config = dict(
    n_layer=26,
    d_model=256,
    n_head=2,
    n_kv_head=2,
    head_dim=128,
    d_mlp=1024,
    vocab_size=512,
    activation='tanh_gelu',
    norm='layernorm',
    norm_place='pre',
    norm_eps=1e-05,
    positions='learned',
    qk_norm=False,
    attn_scale=0.0884,
    bias='all',
    tie_embeddings=True,
    parallel_block=False,
    init='normal',
    init_std_qkv=0.0312,
    init_std_o=0.00433,
    init_std_up=0.0312,
    init_std_down=0.00433,
    optimizer='muon_variant',
    lr=0.00898,
    lr_mult_qkv=0.4,
    lr_mult_o=2.0,
    lr_mult_up=0.85,
    beta1=0.95,
    lr_head=0.00654,
    warmup_steps=200,
    schedule='wsd',
    decay_fraction=0.527,
    decay_shape='linear',
    final_lr_fraction=0.0,
    batch_tokens=[16384, 32768, 65536],
    seq_len=256,
    doc_mask=True,
    z_loss=1e-05,
    train_tokens=416000000,
    steps=11674,
    dataset='wikipedia_en',
)
MLP neurons of a small language model. Each row is named by its layer, matrix (up: input weights; down: output weights) and neuron, and shows model dimensions 0-191. Each number is 128 + 32 x the weight over its row's rms, rounded and kept within 0 to 255. Numbers have three digits each.
After each neuron's rows, "fires after" lists the tokens most often just before its 100 highest values on Wikipedia text that the model never trained on.

L4.up858:115142050128082177204114135078161134156173147154151144112164141135151139062162115173143121195090113130056142123077151168100106169131110151129091093139128138090147077114117094132166200154131133116153162123097125132168085084186103128116119169087153113135103159111170101145100128117196101137110163145092148106103143110129175157094076104120167060120108109148122111100080141171087225077141119139103127079170144113106140132072175164114165124064133108118117129186170124093125127096087147051125137118141035141127136188195132099141142121107171156135146138115134102094095123118131111126
L4.down858:130101154112162168095116142171089190079077125127146141109158120126078098146140134135098188104061131088174121158163134125076123163160128168198176147148132147118067177103117107189162111052119130106085097157176082107127168145098139108113102095142060084100113104132168142123170118059151143168157103126128129135155151130081085139145132129171124104145145155098200082114132174135137142177113157158130120120054135093090129178135095146145095179119107083127110062185149128164068134154153120180145155117082112110205106096094117166149147130188177094128093140103134148168137155147146119139
fires after: "-", "/", " (", " the", " \"", " re"

L4.up929:154139130125146106164123136152158049120066130073206104068144106100131111149158085152094125126084146176041117109142093140179117108147162168171167117108089127117127150108139090157162145090162113122162158158117154138157131112121103081122097110140072121127167114149164051061090073126140104164125135103154116124061137158122119089080122173104124091146138128124158148163127131126143132138166070117125105089141120177121112179149122181171132106091113093109153102145148131190106134135106098121081111191123114106142153167071113163149154114125167099159108129198152106144181137179105119174
L4.down929:110141170132177110106099128106035119133161132089126064074052158171203137109191144102152099130064055113159142178088183110110163162092118072150129104132097158123130158067179110125142110138104126112085150046149113158137204119112142080180123114130157142116080126145108148115147129100178194138119066087132159122137124161094087183167108188101162068163119157128113107127100119133149161101124147063142099115094138152108172118178114157133109100127102134131140099117164066127112089100107072125121137144160102150155152080137177121137177104165110118143081110226099124197145162141106142133
fires after: " W", " S", ".", "w", " w", " s"

L19.up335:114156105105119131067142112123078137083083191104128057192083132144114057123122098194181163121123170115120093142188142165120136184158144089101191157174084120164125132121116169112141141191154118158103130064164098131168132055191131111178132077133138124113107180160128126120137151155172143157116153151096126095187081148183128146158135142130154090129073181157105189096150156136080100130181126200084129116146128075115137164117106146115118121092160119135120168080117082132105133172067135154133146118107111089125126128153109125204142098184127121069085107105096108146153111095139119157
L19.down335:152063135147116099106098185102132080178098122123129142105152063148118087130153149162121109147063183154105114151157159116133128119123111132098127146141119172085178163099169097171142111071111148151131134149159122088125126115125084113108127132159165118179146112148152161139067174093168143129133158070127110095096120129169091090155129091108079110090170129146134096080134139150087112090151124150166118096109102080062093159144086131065152157116149207118133152072079153119127166155179199183120189163148164161105206135126145149058114169100136113111119100108133104078105224189082114090
fires after: "n", "on", "in", "er", "an"

L7.up168:122151104130141121152121119111113156171169146123141071103054133128169090144181094141156191075110106108160202135086105100112193183125124107149101171097160089183060129159141093126171164150099119132071113114196108115151099088117141149140084097165096109108156154096134122080183116134141190122147069134113191127125104145094054164119120120157134129144061114082138125044112108146095139179147139184138184212104099100131101128144172099101161116161110141089069140113112125134108111135110104125134088099166201118075148128126127137159116140168118137121122137111154138132071116143171082148
L7.down168:146162093116165111132138134094113121067161116112163117083172129098127143150091073156122068105103145151155115068142103115148145167092118143146137149106103088141224211127118190134092177198212123181161102171133161155140131105106146159119130107153132125114124111174165106179123144155147099116042172087143051040151142165119137119129117077164057083105131108072110127102078133168088055116125126174134126147162122168139088080199051132096121142139118134085163125125053149103157143134174126130129150151124113160119065093169102114091155173137166110126109148065153142124149134163129124174
fires after: "h", "an", "n", "ch", "f", "ich"

L7.up80:139145127182097098144167155132133175114083116159085115142118159126147120130155132181129107120141109069155143153146142140162140106168143056081155182134121112118117088134142116085091071110133113138075099136171058115135144121088188180148112137188172135096178121107131121071144069146131101134141141133110136124148134083170077108141103108136202119161158117117166143103108139183136115135193127125103174128123104160044169113160149126135154115182123164146092158097107170161142141065039163138127094099076101115113125144105163089113113172097144147129071130145073171082106095121165161151
L7.down80:136179134137081147086035149101155159083126109148168127129134147068095177120174118147169131160067170118157170104118128073125109174179115140115148134139114141136157131156129142130099137146126161176108108087164080125114185115125151097104091090149180121168099124141169096153124146120133159169139100112136105125120154101085089158107140157130078171063082202169125159141172091147079152158146141093139147165131147155167092139129164135103140177127089117145190139100110100102130160136112097137096093066092112080132094149112126169194255112043174113093127102169074135164146141146171086143
fires after: "n", "ar", " Ch", "s", "an"

L3.up999:162121136183100132137139139112111116132148125121163172135105084096097128141156163131173116146066077112096145119124093133095139153163114119125135086155164163147169133128131088123130152156102137138076102130137169144158115118130118110161121157115135163178161163144176087109115214131175109151078145163091117124176114118180150175124124177000184052158142162133123062092128145134110146108178111137113180120098143119160102147127138141197102102098107154155195106170128107148142059105106112119111115094130067127089115102080128117079159165077117144118143141165174178066152084140081075099
L3.down999:119142158157070160100153115058159149107138197151092136097092135128159180127101131168166149111132164133211108126148118097148097117107157084141113138168159118109116157122081177169152091141103079105095171100117099140119105116078138086136083175139022155107101127146122188105206097148140129123117148144077134151116141136153135131123139020142123114088105189143111124071143103151178095117118108099106134153112124123167166085129174127143167165092129159155173094107133114163051114125084153137073105178055110158162135182077122170119129114142127109120158115136103176124138165100141160087
fires after: " ", " (", "/", " \"", " re", " con"

L4.up43:152106083138114094185194138127149193129105156173131110133223090143156154128168068125132211122116124149108170128121150120152125104106117171150102123155110148124125118089113126130142083108137121135149190103120110083179125162088096152128099142133108121106109130145189075161142073159086131125116121156107127117157125079098137087079106112180161088142108126197139178111081170161144161082179101141102142123156150123143127102134170091168109160095107071132170138123117123137156107088108182163144131093144119122148087134098056084153150115143112166069159092047109097167157097152149129131
L4.down43:077095075155119121123152201081166140133181170132109120121114146194146170123141121168152126146169137061162158111087133150061167121174109144112132154190070158135116128104097096151112091126154120112139078126068131098137123160107106127074127114170197125118167144110144135116173121186076128079165083124154117112121131137123101165080150150203146089069097109135117074110124151095105078153150087132147148183170136149074147045141094133142104156081091166119135110133166187185108138099152123172157173133144115091124127151119108123119176015134173101103066113079134079146104174092159130126
fires after: ":", "===", "|", " |", "/", "-"

L22.up942:115098141124106153158066129108155112112121104093134077078099132150133051107150128171183127073179141120178147117117146133095165112163123147167101149111146194152127111177092126100167110146116071124121143144100097121121132133145068161164133103119098114060093093159141119125095120146170122170126082125123156081103108196094144099105129117154092130090108107125173083108165144141149184140198078103069184187119113078156153121158164180123101168141121164078056111099117066068054135147079162133159140098117144124129092166109136121158094120104182152147096101061107188125107138144145130131
L22.down942:128063135091158075139148132169114147135101145110145101144113102167151174091116141128156148136117159119171117074181098160162136150121118114114147123148135126159161081130133166117093136101168154145114102130168159152101100107138117122155146127178106137136121105054130126073139161067085112049113126031112097140184136123152178146151130167153135132182162171158125137131081144137109098123109218157140083107111142128133079110099079116132140129182107118131135121124129145156150079108178143141103162127176090185137147103108174165132180108092145156136115145113111141133079073087130050120
fires after: "an", "n", "a", "e", "ian", "th"

L19.up925:148149134087124118104141143141158141149116153163098127130092078101052157124152130152153122170132136116161100130129101097127117137121120144167144094097138122113109137148133140082157132166078163096099049072151161223102136053116104150174121178136135132118092087148063179125175086117098143153116114129099150112137174048165181114159125097175151108153172114175124077090112161050103150131112133147110146120114103111142132180098094103104192132138136171068179054124162102151133104131103147110142152102093167096106116180137141161104152150095175117168098187160087152084149084136094184124
L19.down925:085085188117134130136126149165091144103086101140115071141117151115156114092129133112066129151093144085171146105197142151127173146124157167142194109155172130167110126102165111078169131110072132097146106117107162184159196137124114180151102150133062133148161162147124069127179106120158112161095124128160131137159121177148132140115162160056143147138190088080104111053144128173115087127087132117170135142142109128157089159088133077183138077152143112131116098086145145095166069142110144163076136092054138078126127110141077137135130151179186151109164173075122106135171072127172102201
fires after: "in", " I", "em", "i", "ic", "n"

L7.up18:134124127149175098158108103096133130118131187109101108175075124097095070115129137093137149147141154158149129114114160133086120146114142127095103155092112156206093112097121079099179146153124186096119145049156169096160139134108161126118166119149115173072090174170149151171220152149112131094156170057127107157128106142162126160131150182127138109095036135100117101123073142102175134113138107120176124167134136163068096091142128158110112047189128093097116119146144195148125128109112101092161174181108137078082117163166137150153073174189147094111156154134151173051103087102090142103
L7.down18:141148106128153107156131140144115139041133084088148093064138130089121135122120140134134078132106108081105081085092090169142151092127151133122180155123077146169141159158165099157091136128160159112120068134106064104171100144136132094145168170117145069114123168102139110092182155109195110138110162137139092124148091106149099118120102129147140102170133150132160221161105132162141147129141147106131156073136158128122081126079144175112141129123125074054164145134032155148132158091160083113123118082131087160170158158140152119119101104122146134082106123063169130160110159083143156142
fires after: " M", " D", "n", "an", "as"

L7.up328:118149123097130150154089145163165099136136177091136104119101116118135125140101126114153089133127123110114184135118131125123109100180116160132098139132160114128146129098172121121200114157113099101170109135134166198144080201149126151124102075072146071092106107151148121130100140168148091120094144149063112199069173083051117074131163129120145145161097149131099123115044170152091117100123127143133109100066141171148106097130167131085125114101149075076123124086123114104113110134161202075110182130102088127145106213173162113081132131119154089144145143142153116151139155182117120110
L7.down328:160106088137170115122142153128143079096144099190078122152099081084135110099061060103096133134158139126102071103153099134156133132136130107142131180110119132124097124116097130171117094058109107089057153120151069043104173117126169173064112145202142115184174128139102111151162092123082140115157125135144123101163156121141154159124089116177109132145183124104137147106163106081146127203108124088093127155126124102133101141141110137142115160141132109143137103160162135172123176155066077214155073122149188150125108055079141146142100123105113101108171174141116132134100093116147157146
fires after: " (", " ", " \"", " m", " b", " M"

L7.up28:123099125120101144129122111120090105206088131091186122126113163174129092063121140125091133129152204145099166154160215121190127110076140095115132117209163110081113146135158076145172071113105086150114110146142175153092132071150130126100122141063162134106186088082134124153174138104146092122137096093135132122134096147150117082141137120145151100187121145058154108185105130115129105110081107113208100112163149103116115114174136134164173113094147139129087120107187207162180120144085164146116108150105140133130152116095130052182133068155152098166148107175119125130113147115134081136
L7.down28:104178102117098150159142103101105164207122107103128136112071154177140114131098134084127139093128113149084122147095214123119139126113127142129177112157104155111134163145159067086194063105135114128053123164125108143119164109159056121111101177066188114098173074094121178150175117138128076131130105098103149174179054159181108101144134075110164120114103122077125098140112103130132128129104109101176117096124131087088108182172184119166106091099127140103101143163185126147149103138079126159140109089154100075083184073114159099107180084130091121158149122175145091173156183164138090181
fires after: " W", " w", "e", "W"

L20.up259:117126121176126095132156122134113161085113167167136162167135069135177170204063141148152112125168100074121085138099128039088121144146168132185147092126144114161138147145121111137130076084080112146173202093160155135159116118048100174160093128129162199078097135088134181138197056118133138092127135129137153097102155090131128152074132145155166114131108133092151122158155105148147080105108145043120147156108129125082151124130187181107130114173088124147154099114107098056148133186136154100122151126087131089152166112116107102155119114136144135124214082104087101141146134120112156149
L20.down259:162119131150105111126143160110144127111131096142145155175180205143165207125116099164128142137140143127141092109091117171153181134100102121151104149111155173098183138168119070136113241118143114118083084084070156149107130101098092114091103118120108121132168123099099118150097105164166142148161164138123140146155129122157149138096122125137161096100046138175153100145124178071195117124142147138120135153167158133136146118128165121104126084121145109108155192124075126107115101056101151218152138129100101131128091178130092101204135179085139121084043121131129128125099157104100143080
fires after: "o", " ", "am", "al", "i", " o"

L19.up110:120164146119220130154116152128121101057119093102097163123151046126098112095128154105130102125116116137135109139129196104104134124176112126197154096173139131118101101165136138152129123133098110143097115110150115090128116109129123132150089141068084178134084167127143143149094099114211151161168117051155140060122150122103118112110143133166129157090120044133150095112123158114166123102079123108079119139185107135107125172115150109151133025160113128155182136174085121154155127205134070170157109147074162084068132165054162127128151148077084135152127138152112135165171152103170067148
L19.down110:093087129076126140141122037152133129186112105178090176117156161126157142111144142129065115165082100090178162129106131108131128123192117157138136147091156138086106147128074143187128133090130156149182117184165168103159112075063119126097127219102109107104132208174077155120100147102125134181117192123141063052144090186175105084160138122143143079118129169140134146097114152112160125161124193162125125162173169122092186156087163128137149141125093163108096082155092131114153080112093128187172139122132132137077093180145110174108140145139071111103084119130148104118155178109098153160
fires after: "\n", " J", " ", "am", "le", "ate"

L7.up61:043061116100122076082115098107075173132136139150143183079146155158096113155122143109179135124107098143157104093141134122069183146158153145102209105139089112112133155145110158108120159168131158080133102116117145117176152103156097138132142160076110182124178137184173151150100153139072125143119123086104107139128148090080136156132185123152124100088096158152168089079171161087095182116075099095089178116102113101057135121133113112186204135178139122082120181107169166126143143164140126135126139180138069123084103158109158158094128141148102133160152125107166150130130141119099103099
L7.down61:160115133140096130170083147084142100076093146072117104172128103084077162126128145152118103111143108162157133132152122069159118157111162077086114084114084143190075115070081106144103116212129104136087149178063132134131061101150174149143107101117116078152127137129125119074117128146113176145089059140127125137191071122111055135145189109107137160166113132129163167230114124130155094157139114161116143136138144098176111130133130129099118131132089149165127115145164120159160160131174138110144147138097157078158097145134118077156084106122167133195125161067110156184107178148203115070
fires after: "ro", "o", "y", " de", "re"